MLP neurons of a small language model. Each row is named by its layer, matrix (up: input weights; down: output weights) and neuron, and shows model dimensions 64-159. Each number is 50 + 10 x the weight over its row's rms, rounded and kept within 0 to 99.
Before each neuron's rows, "fires on" lists the tokens most often at its 100 highest values on Wikipedia text that the model never trained on; "fires in" lists the words (lower case) most often at its 100 highest values on Wikipedia text that the model never trained on.

fires on: " the"
fires in: "the"
L4.up60:39 45 53 73 41 42 62 41 43 52 45 43 65 65 48 49 47 43 49 66 46 55 47 53 43 47 62 40 63 42 60 39 59 52 76 41 45 52 59 53 56 33 49 53 72 50 38 61 38 44 49 74 66 52 62 41 50 54 53 57 57 49 48 48 47 45 37 29 50 40 48 60 32 44 40 60 67 38 38 64 41 42 48 51 48 56 37 53 49 52 60 53 33 33 56 51
L4.down60:35 52 49 54 49 42 49 43 62 65 52 42 39 44 57 54 50 50 47 53 63 58 55 61 34 50 59 61 43 54 54 27 47 42 54 56 52 55 39 45 50 68 54 38 58 53 54 41 39 41 42 70 48 52 53 51 57 74 62 51 45 64 55 58 40 44 39 51 49 59 52 50 51 57 39 40 42 55 57 40 52 46 62 18 36 44 54 44 49 50 56 46 43 62 44 58

fires on: " to", " of", " by", "ly", " co"
fires in: "to", "of", "by", "code"
L5.up393:49 41 52 50 37 51 64 61 47 40 51 56 44 50 54 39 44 50 55 28 53 58 52 53 48 49 42 42 34 65 57 53 61 43 53 51 30 69 59 51 53 45 53 47 49 47 69 58 47 52 65 51 42 51 22 65 46 68 37 45 57 85 65 63 51 63 52 47 34 41 50 65 34 54 48 47 61 50 37 43 63 59 43 43 61 62 59 46 50 54 43 42 57 58 62 61
L5.down393:44 53 55 55 39 48 41 41 37 52 44 30 47 61 48 48 57 41 40 52 50 55 44 45 38 71 69 31 66 57 48 40 62 46 42 31 55 52 57 54 50 44 44 53 49 43 57 54 49 42 66 62 32 45 61 40 43 40 57 43 51 49 51 51 47 41 43 47 37 55 57 50 53 39 60 37 52 54 55 55 27 44 69 47 52 42 50 53 44 45 39 49 44 47 48 59

fires on: " be", " as"
fires in: "be", "as"
L4.up724:46 44 53 40 36 64 57 41 58 47 61 52 61 28 84 47 32 52 33 60 60 51 50 59 59 54 64 39 66 36 55 47 53 51 59 39 43 53 54 53 54 44 41 41 42 65 69 62 39 43 60 39 46 43 39 52 50 45 51 48 47 52 51 48 55 53 51 65 50 48 66 60 52 41 21 39 45 47 42 60 45 39 48 56 55 42 51 59 42 54 46 43 51 41 32 43
L4.down724:43 51 43 55 55 51 56 54 60 42 49 37 61 46 51 36 69 53 33 37 38 49 41 48 47 67 73 62 57 65 73 60 41 55 56 48 49 51 53 41 70 51 41 46 56 46 47 54 44 41 61 36 43 51 62 44 49 36 48 53 59 52 38 44 51 47 45 46 50 55 46 49 61 42 41 45 53 29 45 36 38 46 32 49 56 69 57 44 53 51 49 45 59 38 47 54

fires on: " of"
fires in: "of"
L5.up296:53 39 75 54 32 65 48 48 51 54 54 52 69 26 59 49 50 45 57 31 59 45 48 37 44 41 47 44 49 60 36 46 47 58 53 36 56 63 49 59 48 48 38 52 46 55 56 45 35 43 45 55 42 48 42 59 54 64 56 61 69 49 57 54 43 60 55 56 42 47 63 68 55 47 62 48 49 48 47 62 70 36 56 40 66 50 68 56 11 54 57 47 55 59 36 32
L5.down296:58 53 61 41 42 43 51 53 53 51 43 49 44 53 59 48 55 62 42 53 72 37 57 36 66 54 50 60 53 45 48 65 53 58 51 40 54 41 40 44 39 64 41 57 59 48 69 43 43 65 56 46 53 40 41 46 52 52 56 84 46 44 53 41 62 38 60 48 34 25 47 47 59 43 67 42 35 27 53 59 39 67 43 48 47 37 66 37 73 36 60 27 51 55 44 51

fires on: " of", "al", " in", "s", "ed"
fires in: "of", "in"
L8.up384:36 45 48 43 44 56 46 45 59 44 42 57 60 43 54 52 64 48 44 43 41 40 47 54 55 39 45 59 49 55 27 54 73 63 41 43 52 56 43 46 45 26 48 57 47 60 47 53 39 56 62 55 42 55 41 59 55 38 46 45 57 61 38 72 57 58 58 42 37 39 56 48 47 29 40 49 61 51 42 48 68 52 64 45 68 52 63 50 37 39 49 61 56 72 49 44
L8.down384:62 51 61 45 53 63 58 40 60 35 50 41 66 51 44 49 55 30 66 58 52 46 58 40 41 61 54 51 64 63 51 40 59 49 52 50 59 57 66 44 58 56 60 57 57 42 58 44 38 35 42 38 49 37 46 42 30 35 55 94 68 35 38 45 65 50 45 49 46 48 45 65 53 63 33 47 38 48 56 59 55 54 47 48 51 53 56 35 49 46 46 58 55 54 72 46

fires on: " his", " J", "ency", " against", " him", "led"
fires in: "his", "against", "agency", "him", "led", "such"
L2.up244:51 41 60 44 35 42 52 38 59 44 58 41 49 59 47 45 42 51 44 41 48 28 47 53 56 55 65 51 48 33 47 44 54 60 51 46 58 43 57 34 52 53 62 44 54 50 48 54 55 47 63 42 43 34 66 60 58 59 60 62 31 40 60 67 72 37 34 37 39 50 50 61 36 66 31 55 67 58 46 56 68 52 63 50 42 41 40 38 45 33 48 45 51 58 42 49
L2.down244:50 69 46 50 63 48 56 62 34 52 48 49 61 51 48 54 45 63 49 55 52 70 52 53 34 47 49 41 55 61 44 53 49 38 40 55 33 50 53 50 46 53 47 45 51 49 56 30 41 58 35 69 69 55 46 39 41 36 30 33 66 57 44 43 37 56 47 73 64 56 39 55 54 42 80 44 39 49 45 50 42 37 36 39 54 68 47 58 44 51 43 39 37 51 41 52

fires on: " their", " into", " in", " his", " its", " against"
fires in: "their", "into", "his", "its", "against", "in"
L5.up433:33 46 62 64 23 61 53 41 48 72 46 49 54 29 46 41 48 50 52 46 49 41 44 28 41 52 56 46 46 39 47 34 53 61 57 39 57 51 39 56 50 44 36 53 31 62 51 59 39 61 54 54 64 25 40 42 54 43 53 55 61 41 56 44 54 36 55 43 51 42 63 57 50 55 35 46 72 40 51 52 70 45 55 47 77 44 50 45 51 45 45 54 38 49 43 41
L5.down433:62 57 46 50 38 59 51 48 58 35 54 48 47 49 56 54 54 48 38 53 43 63 50 37 58 54 37 37 59 56 50 63 25 62 44 56 33 61 69 74 52 55 50 52 59 66 50 42 45 43 59 53 31 61 42 72 37 47 47 66 56 59 53 50 44 60 60 49 45 45 54 53 44 37 56 39 46 58 39 65 30 59 61 46 42 58 48 59 56 38 50 43 74 57 43 56

fires on: " of", " at", " two", "ing", "ous"
fires in: "of", "at", "two", "numerous"
L8.up520:47 52 62 52 52 54 56 45 61 51 61 48 60 36 59 31 29 54 55 38 40 63 58 47 49 40 63 35 43 82 52 40 47 33 48 47 39 45 46 47 54 51 52 51 55 44 50 39 55 52 55 46 46 53 52 48 53 59 58 58 79 53 51 71 56 58 61 59 66 48 36 85 47 38 53 52 31 59 49 60 59 57 49 41 48 59 55 46 53 38 52 50 53 44 51 43
L8.down520:60 32 55 44 53 50 38 57 50 52 45 61 63 56 63 58 60 52 46 68 51 59 49 61 55 42 54 38 49 46 47 52 40 54 37 47 66 61 44 55 37 45 46 66 54 41 51 41 40 36 37 54 55 54 51 37 37 46 54 99 33 49 32 39 47 51 57 52 61 60 65 27 31 57 51 41 58 59 59 47 60 41 48 52 49 62 48 65 50 46 49 45 47 60 65 62

fires on: " of", " more", " great", " large"
fires in: "of", "more", "great", "several", "total", "both"
L5.up1124:50 52 59 60 34 65 55 33 50 50 51 53 53 29 54 38 56 31 48 57 63 50 57 49 50 24 50 45 51 51 46 46 58 48 56 49 40 45 50 43 63 38 36 66 41 67 47 46 61 50 72 43 69 29 56 51 39 44 40 43 58 31 43 63 52 62 42 58 45 66 55 60 64 61 46 48 50 40 54 66 72 55 57 52 59 53 45 50 49 51 55 39 45 47 46 51
L5.down1124:63 53 38 45 51 46 77 55 70 44 41 38 49 53 56 45 47 55 56 53 65 33 60 37 54 66 59 45 46 48 39 48 36 29 55 51 34 48 42 47 51 54 54 45 61 44 39 56 38 47 54 54 59 42 34 47 36 63 47 43 52 46 48 57 57 51 52 40 73 65 57 39 28 45 54 46 54 55 39 48 47 48 66 62 42 46 46 58 51 55 67 36 75 45 60 43

fires on: " the", " to", " Ho", "ho"
fires in: "the", "hot", "to"
L10.up4:51 37 50 45 65 24 32 54 58 51 56 38 59 60 52 42 50 48 58 42 51 58 53 27 40 47 41 43 56 59 37 66 52 52 57 43 57 61 66 46 56 47 45 46 52 57 65 37 64 52 46 50 60 56 53 56 37 51 78 63 63 56 40 72 41 61 53 29 46 49 51 41 38 45 37 29 68 36 46 55 62 51 59 44 66 60 49 54 48 39 64 61 50 49 65 41
L10.down4:35 56 33 39 44 40 45 44 42 44 46 65 45 43 49 50 53 68 65 60 52 46 50 53 52 52 44 71 52 45 52 54 28 56 43 65 41 36 49 51 63 46 50 45 45 54 47 47 64 63 51 29 53 39 49 50 40 40 58 93 41 44 55 29 38 41 60 32 52 36 34 27 63 53 51 51 70 40 61 64 56 56 59 56 51 40 38 49 52 56 55 36 40 67 45 48

fires on: " of", " as", " Republic", " state"
fires in: "of", "as"
L3.up354:50 37 55 40 44 59 49 41 70 48 52 57 53 34 66 57 47 43 39 54 55 69 50 45 70 32 53 48 42 57 29 46 50 43 54 46 31 45 34 55 53 47 45 51 48 62 58 58 67 42 51 52 56 54 47 53 37 37 30 44 60 57 36 53 66 71 45 68 55 51 54 49 54 41 37 34 49 59 46 48 73 51 55 35 44 28 69 58 51 46 39 50 46 53 40 39
L3.down354:52 51 43 34 53 44 57 58 37 63 64 35 58 72 49 29 46 60 60 54 38 56 62 58 51 59 57 57 53 45 43 48 52 41 34 51 57 54 59 51 50 59 58 50 38 61 54 46 48 58 51 55 28 57 46 39 58 67 51 46 43 48 27 46 23 72 48 63 43 41 59 51 56 63 63 60 45 41 57 59 66 48 54 64 47 61 48 40 40 56 50 56 34 50 58 48

fires on: " and", " co", " Lo", " to", " the"
fires in: "and", "code", "the", "to", "what"
L5.up711:51 59 42 40 45 50 70 48 56 35 59 52 45 60 60 57 49 53 64 42 51 70 52 59 28 58 38 39 32 78 33 47 58 33 67 43 41 46 37 56 48 61 54 35 58 64 58 43 55 40 52 56 48 50 55 48 41 47 60 53 62 44 52 55 55 41 48 27 34 53 64 51 26 54 40 61 42 41 28 56 38 42 46 59 57 65 41 45 53 53 51 59 49 15 54 45
L5.down711:42 47 43 52 53 45 50 50 46 64 50 37 37 43 60 45 40 66 40 44 41 40 48 47 51 56 41 32 43 62 44 53 29 51 32 35 43 61 41 53 51 62 53 55 34 53 49 53 48 41 42 65 53 64 67 51 68 44 51 40 49 43 61 42 35 54 41 67 52 48 41 27 44 55 51 55 51 33 59 43 48 56 46 42 36 52 49 65 48 39 48 49 41 41 71 64

fires on: " to", "hi", "ha"
fires in: "to", "while", "what"
L10.up707:43 36 46 49 55 55 30 58 50 62 59 38 63 47 49 40 60 52 49 52 47 68 56 47 44 44 37 31 48 32 30 55 42 54 53 41 34 53 52 63 61 46 65 25 53 49 54 41 62 41 44 62 54 57 40 60 26 41 51 49 70 64 37 50 66 50 51 33 54 34 65 61 44 49 51 29 47 43 40 49 50 51 57 51 58 49 55 55 44 56 58 43 52 61 67 64
L10.down707:32 56 41 57 63 41 54 50 45 56 44 57 50 68 46 36 58 37 37 37 36 38 39 52 46 57 50 74 50 53 61 53 47 39 50 59 46 63 44 53 58 54 51 55 29 60 52 44 34 46 59 35 48 52 28 57 44 51 41 38 57 44 55 51 56 64 56 49 30 59 35 59 65 53 51 65 50 48 55 60 45 57 50 37 51 66 42 37 34 61 37 52 54 32 37 42

fires on: " in", " on", " from", " for", " than"
fires in: "in", "on", "from", "for", "than", "between"
L4.up482:46 64 48 57 59 51 45 56 52 46 61 61 66 55 35 44 50 46 59 59 51 41 43 43 35 47 40 47 45 40 54 30 62 62 59 43 29 55 27 71 32 41 46 43 35 48 55 57 35 57 59 53 51 43 52 52 45 69 33 49 63 52 44 52 58 41 41 45 49 26 70 65 52 11 44 49 63 60 40 59 65 43 45 79 46 53 50 46 32 40 58 47 48 58 42 59
L4.down482:51 40 57 33 52 52 55 44 49 43 42 59 56 56 49 55 62 46 51 62 58 52 40 53 42 43 60 65 22 70 57 46 47 45 35 47 44 48 59 36 57 56 37 56 60 49 38 56 62 38 31 63 54 40 51 49 47 46 75 62 54 78 50 51 46 66 55 55 42 69 60 68 42 61 59 36 42 53 46 42 34 35 45 37 56 59 69 60 46 29 47 48 54 52 40 49

fires on: " to", " and", " in", " for", "ies", " at"
fires in: "to", "and", "in", "for", "series", "at"
L4.up361:46 36 37 54 62 47 54 46 41 52 47 73 53 27 46 42 36 48 43 47 42 59 49 68 53 54 30 52 51 59 48 53 82 35 43 53 53 58 55 57 64 50 54 35 46 50 48 47 52 47 46 60 37 56 47 58 44 54 42 49 44 44 53 53 40 51 45 33 45 46 65 52 47 54 71 53 51 40 52 44 45 37 49 80 48 59 32 56 58 54 54 45 49 46 48 50
L4.down361:59 54 46 51 44 36 38 51 39 62 48 71 35 53 58 55 39 47 42 39 51 36 46 38 65 33 52 50 65 66 45 48 51 52 39 40 57 47 53 54 43 22 41 46 47 35 57 41 65 63 43 44 41 67 46 51 49 57 68 44 43 37 41 44 65 57 45 48 56 49 28 47 39 49 50 41 67 51 60 69 51 56 57 64 34 71 35 46 32 52 49 57 33 59 58 48

fires on: " of", " from", "board", " on", " with"
fires in: "of", "from", "billboard", "on"
L3.up662:57 39 35 46 29 50 37 63 54 51 56 51 56 27 58 52 38 46 42 43 55 56 55 48 36 37 35 38 49 55 46 50 53 49 59 41 46 56 40 52 50 59 43 49 64 57 68 55 43 52 62 56 37 53 46 60 46 65 54 44 61 66 46 58 49 72 51 42 50 53 89 35 47 39 48 51 53 36 30 51 57 43 43 45 43 57 58 47 48 61 64 58 49 58 41 40
L3.down662:52 33 48 42 61 51 61 59 48 65 43 60 29 42 57 66 62 45 67 62 54 61 38 51 58 54 40 42 51 57 65 44 52 57 47 52 47 46 59 43 32 55 49 60 69 35 64 60 37 31 45 65 57 55 57 44 51 46 45 44 54 42 60 43 42 47 52 37 54 41 36 46 52 48 53 62 51 49 26 57 47 58 30 39 44 53 62 44 49 57 64 48 50 41 42 52

fires on: " in", " In", " of"
fires in: "in", "of"
L5.up30:43 43 50 56 39 61 51 50 59 44 59 62 62 33 56 56 32 43 70 48 57 41 46 28 55 26 67 36 42 50 42 38 41 58 64 47 51 43 59 43 45 38 43 42 70 70 59 54 53 59 45 66 60 47 32 34 56 60 64 50 55 49 31 45 55 61 51 32 61 58 70 60 59 44 50 42 53 54 61 63 40 40 41 50 47 44 45 50 46 36 51 56 39 38 39 62
L5.down30:49 57 54 31 59 41 60 65 61 43 39 52 35 44 66 47 39 64 45 41 46 34 49 52 60 51 49 68 46 48 57 60 43 43 41 53 54 53 65 52 28 45 46 62 46 45 55 39 36 57 45 54 57 57 39 40 47 62 55 62 46 42 57 56 34 43 58 74 38 46 54 34 52 53 64 42 53 73 53 46 48 61 54 63 54 52 48 59 44 57 35 51 41 47 69 59

fires on: " In", " At", "In", " of", " at", " and"
fires in: "in", "at", "of", "and"
L5.up518:51 52 54 55 38 40 42 61 52 52 45 53 61 40 65 43 54 26 46 53 49 59 52 38 41 32 44 50 49 46 42 54 43 45 64 39 47 51 43 32 45 32 51 44 52 74 63 53 43 58 66 56 36 64 56 73 36 53 45 53 50 70 47 58 46 66 62 28 50 53 49 66 30 47 61 51 48 69 36 44 42 45 49 54 60 44 48 62 41 43 53 43 51 34 55 32
L5.down518:46 53 46 48 54 58 54 56 37 56 40 56 57 41 51 55 50 61 46 68 34 49 44 66 60 59 58 48 53 66 53 40 32 50 45 49 67 51 59 46 53 45 41 45 54 32 64 35 64 58 38 67 51 49 29 40 49 58 55 69 52 55 49 47 48 57 43 67 66 72 51 52 50 50 54 51 56 39 51 33 54 54 32 54 46 62 46 63 36 51 41 55 45 42 62 42

fires on: " in", " at", " for", " over", " with"
fires in: "at", "in", "for", "with", "around", "between"
L4.up241:45 60 43 41 47 67 57 56 47 50 46 62 63 52 45 54 46 51 65 45 50 50 53 58 54 55 41 43 49 49 29 34 46 21 54 46 46 62 34 54 54 58 51 44 55 42 58 58 42 62 49 64 53 44 34 52 47 46 34 41 48 55 53 50 46 55 23 46 64 29 40 56 55 34 39 50 34 55 50 56 67 54 46 47 46 47 52 54 45 49 52 40 53 43 53 58
L4.down241:48 43 56 50 63 38 58 54 40 58 46 50 53 58 46 51 48 67 45 44 54 34 53 50 44 57 38 35 50 54 54 34 46 55 28 50 67 51 70 41 62 55 50 49 50 60 45 58 46 41 43 49 55 28 49 61 59 51 75 62 53 50 38 53 61 47 59 49 47 74 50 50 39 47 53 51 50 42 48 60 67 52 51 47 49 58 59 60 41 56 44 52 51 29 53 33

fires on: " was", " took", " became", " would"
fires in: "was", "took", "became", "would"
L5.up649:48 53 43 57 58 69 63 51 59 45 48 69 58 52 60 48 79 29 50 43 49 83 47 39 48 43 40 41 45 49 59 53 62 58 63 46 51 38 58 32 72 60 51 32 53 62 46 46 44 39 66 50 45 26 43 51 46 36 31 57 61 54 45 39 51 55 56 49 48 55 46 49 49 35 47 45 48 48 48 47 49 47 35 62 39 66 60 50 47 63 64 52 30 42 40 46
L5.down649:51 54 65 73 36 41 51 70 53 80 40 30 58 64 52 51 50 52 30 42 47 56 61 50 49 44 51 39 38 50 52 50 71 37 53 50 38 70 58 32 52 48 53 40 45 53 67 50 54 39 57 31 28 55 63 53 54 41 47 74 59 64 54 54 35 55 57 44 47 58 46 54 48 54 36 42 28 45 42 46 61 52 36 40 48 61 59 48 44 45 45 60 50 54 43 54

fires on: " a", " A", "ta", "a"
fires in: "a", "actor"
L8.up74:52 50 45 67 40 58 49 61 59 47 52 60 49 43 31 37 53 45 53 39 53 45 53 36 48 66 52 40 34 66 44 46 48 56 47 50 61 51 35 51 61 48 42 56 42 50 78 68 46 40 55 46 65 50 58 54 41 44 62 44 51 49 71 56 39 51 37 59 65 40 65 57 57 49 42 37 37 53 29 40 47 49 31 56 55 45 51 48 24 60 41 50 60 53 50 44
L8.down74:56 64 56 31 41 38 59 51 53 33 42 43 46 44 59 60 36 67 34 60 43 50 45 52 46 52 57 49 65 56 63 55 55 46 53 54 45 57 39 68 55 38 65 50 48 50 20 49 61 59 50 57 47 62 62 78 45 45 40 52 48 29 61 42 46 68 43 43 50 57 47 53 43 72 55 59 44 36 59 55 63 57 45 33 51 51 43 30 46 45 32 45 46 43 53 48

fires on: " was", " became", " won", " been", " served", " is"
fires in: "was", "became", "won", "been", "served", "is"
L10.up994:68 50 40 39 45 60 65 40 36 44 53 53 46 45 53 39 51 63 53 64 36 55 37 54 59 58 64 58 26 50 53 62 71 44 50 28 59 58 57 52 46 59 57 47 61 60 77 59 52 51 56 47 61 50 42 53 68 44 26 47 63 47 41 55 43 45 44 45 70 64 58 42 65 51 39 44 46 46 57 46 66 38 18 56 42 61 53 73 44 50 51 38 56 54 43 39
L10.down994:53 52 64 43 52 40 45 63 47 56 59 55 66 36 52 45 47 47 49 47 54 32 63 44 47 59 45 49 48 38 51 28 47 48 42 60 38 35 54 61 51 59 46 44 56 45 58 51 47 48 50 52 43 46 53 63 56 57 51 57 36 43 48 52 48 57 42 51 45 39 53 49 63 41 66 36 39 51 44 49 52 51 45 64 58 55 52 49 56 58 39 46 47 43 49 55

fires on: " for", " include", " not", " with", " such"
fires in: "for", "not", "with", "such"
L4.up561:44 33 57 47 46 59 52 50 59 46 46 51 59 50 74 57 39 52 49 53 59 49 39 62 53 43 56 38 56 47 53 22 61 39 56 31 40 52 44 49 61 38 55 48 60 51 56 63 53 47 63 57 51 26 52 59 54 54 49 54 52 49 47 28 44 63 36 49 64 71 54 50 49 59 54 59 40 41 45 50 59 43 48 33 36 52 45 45 45 61 45 33 48 58 27 60
L4.down561:46 46 48 39 43 41 33 45 45 63 39 67 51 62 64 61 54 65 36 51 54 44 36 53 59 48 41 58 58 61 49 37 74 35 49 50 41 64 56 53 53 45 42 51 46 63 48 50 52 31 46 58 46 48 52 45 49 67 59 43 52 47 46 30 76 51 43 52 45 50 49 37 57 77 65 57 73 60 57 59 70 63 53 43 35 62 42 57 50 54 54 44 39 61 40 47

fires on: " the", " that", " were", " would", " can", " could"
fires in: "that", "the", "were", "would", "could", "can"
L4.up98:49 18 36 42 51 55 49 67 49 53 54 64 62 45 59 41 53 54 49 57 56 55 44 58 37 44 56 49 45 50 33 41 42 58 47 45 44 43 59 50 80 36 55 28 72 67 55 57 42 43 59 49 47 54 43 45 40 43 71 56 48 49 47 51 57 41 54 41 48 51 59 40 44 68 53 52 46 47 37 51 45 33 41 55 55 41 63 45 48 53 38 52 49 42 23 50
L4.down98:50 60 43 42 55 56 56 47 77 51 44 65 61 65 56 46 54 44 52 67 46 53 40 50 73 42 36 61 51 56 61 54 49 55 45 38 58 32 59 59 55 43 55 42 42 46 45 51 27 49 54 80 46 48 60 67 52 57 54 65 44 44 57 53 31 46 38 58 62 46 53 50 47 58 60 44 32 47 60 50 47 51 43 36 51 43 48 49 65 42 52 46 44 67 55 51

fires on: " more", " people", " children", "ers", " years", "ies"
fires in: "more", "people", "children", "years", "many"
L5.up581:51 44 41 58 47 63 58 34 45 39 39 62 60 30 74 48 45 33 47 41 51 56 53 58 33 42 52 31 62 67 33 52 60 51 54 45 52 56 49 44 69 44 50 57 53 56 50 55 49 43 68 38 56 36 45 61 52 34 28 42 51 37 46 62 47 51 53 46 44 53 55 48 37 44 39 47 42 47 54 59 52 39 42 62 55 37 74 59 33 62 58 63 59 51 51 38
L5.down581:55 50 57 55 67 69 55 41 59 52 38 62 38 52 48 45 65 55 46 38 45 49 50 43 53 28 44 52 60 50 45 55 42 43 68 63 37 54 40 48 38 42 55 47 37 46 58 58 36 48 40 41 37 62 49 59 58 59 60 56 60 47 55 64 26 42 46 33 43 59 53 45 47 49 53 43 20 55 65 57 42 63 44 56 53 53 46 50 36 44 47 39 67 57 49 60

fires on: " of", " to", "ct", "se", " number", "us"
fires in: "of", "to", "number", "response", "contract"
L5.up517:54 53 67 68 52 46 66 49 56 56 49 50 60 36 64 50 56 57 57 31 49 60 41 33 60 35 48 41 42 71 43 53 43 37 63 52 62 43 37 58 35 40 44 45 63 51 60 55 52 49 71 56 55 50 35 62 48 58 64 28 50 39 47 60 66 43 46 55 52 27 55 53 46 53 46 40 82 52 44 54 54 40 51 55 54 38 43 50 47 47 39 56 47 54 41 66
L5.down517:60 57 46 60 39 72 48 63 55 48 51 44 28 45 34 48 44 46 50 50 46 55 53 65 44 42 55 44 32 58 50 56 46 69 46 67 58 57 61 55 68 61 48 52 47 48 50 55 33 60 64 58 35 44 48 42 38 50 62 49 50 57 57 44 63 47 41 47 47 73 54 46 38 37 75 44 49 48 61 35 61 48 36 30 51 55 49 41 71 33 45 50 50 52 49 54

fires on: " were", " people", " years", "ers", " until", " which"
fires in: "were", "people", "years", "until", "which"
L5.up381:50 55 43 38 42 51 63 53 47 59 54 65 54 56 70 51 67 49 57 39 58 49 49 48 57 62 40 41 33 56 38 43 45 68 59 46 30 57 51 43 60 46 45 28 63 60 64 25 40 43 52 46 59 36 38 56 48 44 51 43 48 48 50 68 41 60 48 37 69 70 45 48 56 50 39 40 40 40 30 54 47 45 29 66 60 42 56 61 47 48 67 49 49 60 55 43
L5.down381:38 40 47 55 57 69 77 54 50 52 65 57 48 48 47 39 43 53 67 56 49 52 41 40 73 46 69 56 43 51 62 56 44 45 60 48 64 38 55 37 51 33 50 52 45 49 52 62 60 49 54 46 72 52 54 48 51 52 57 47 58 50 42 61 35 52 57 40 52 56 57 45 58 52 72 53 65 51 49 55 51 59 50 46 46 60 66 41 33 67 53 39 46 70 67 49

fires on: " that", " which", " the", "view", " election"
fires in: "that", "which", "the", "election", "review"
L5.up181:47 36 59 43 45 41 60 52 56 44 55 67 59 37 71 54 30 51 49 39 58 56 46 39 53 40 72 42 49 62 52 24 45 67 65 54 45 59 46 46 62 43 60 28 62 62 47 65 49 39 58 52 49 43 36 55 51 32 66 62 54 64 58 52 55 45 41 57 54 54 45 60 33 48 35 42 47 40 37 54 53 54 40 40 51 50 40 51 42 52 45 40 46 49 46 44
L5.down181:57 52 56 66 63 49 42 40 59 50 52 32 60 64 51 55 61 21 66 39 46 65 47 47 56 37 53 46 55 50 63 49 49 41 71 61 53 63 58 50 61 40 50 50 50 47 58 36 58 50 50 56 26 45 54 42 34 51 41 77 50 45 24 47 52 49 61 52 56 38 47 55 51 50 49 62 52 64 46 66 47 48 55 63 55 52 53 50 47 55 50 66 47 51 55 48

fires on: " other", " to", " Go", " it", " Peter", " player"
fires in: "other", "to", "others", "goals", "it"
L2.up573:42 46 58 51 51 32 46 65 57 67 57 53 55 49 42 49 62 54 54 53 58 59 43 54 70 40 31 54 30 37 31 45 39 59 51 46 45 51 33 52 51 39 51 52 46 64 44 48 50 54 50 40 42 36 33 49 57 37 64 50 39 55 43 63 50 63 60 33 54 45 54 61 49 70 58 39 57 29 38 49 44 64 52 61 38 57 47 51 41 51 45 42 47 49 44 47
L2.down573:41 47 35 44 58 58 50 40 58 41 48 51 51 49 49 47 30 48 41 48 39 45 61 49 42 64 47 39 63 49 60 51 51 22 28 58 38 60 70 56 45 59 41 55 62 49 56 59 39 58 52 52 64 49 51 39 55 55 35 35 59 46 65 41 53 44 34 56 44 46 39 50 52 56 32 64 50 58 67 38 53 39 56 40 51 56 44 42 56 44 48 62 65 64 44 52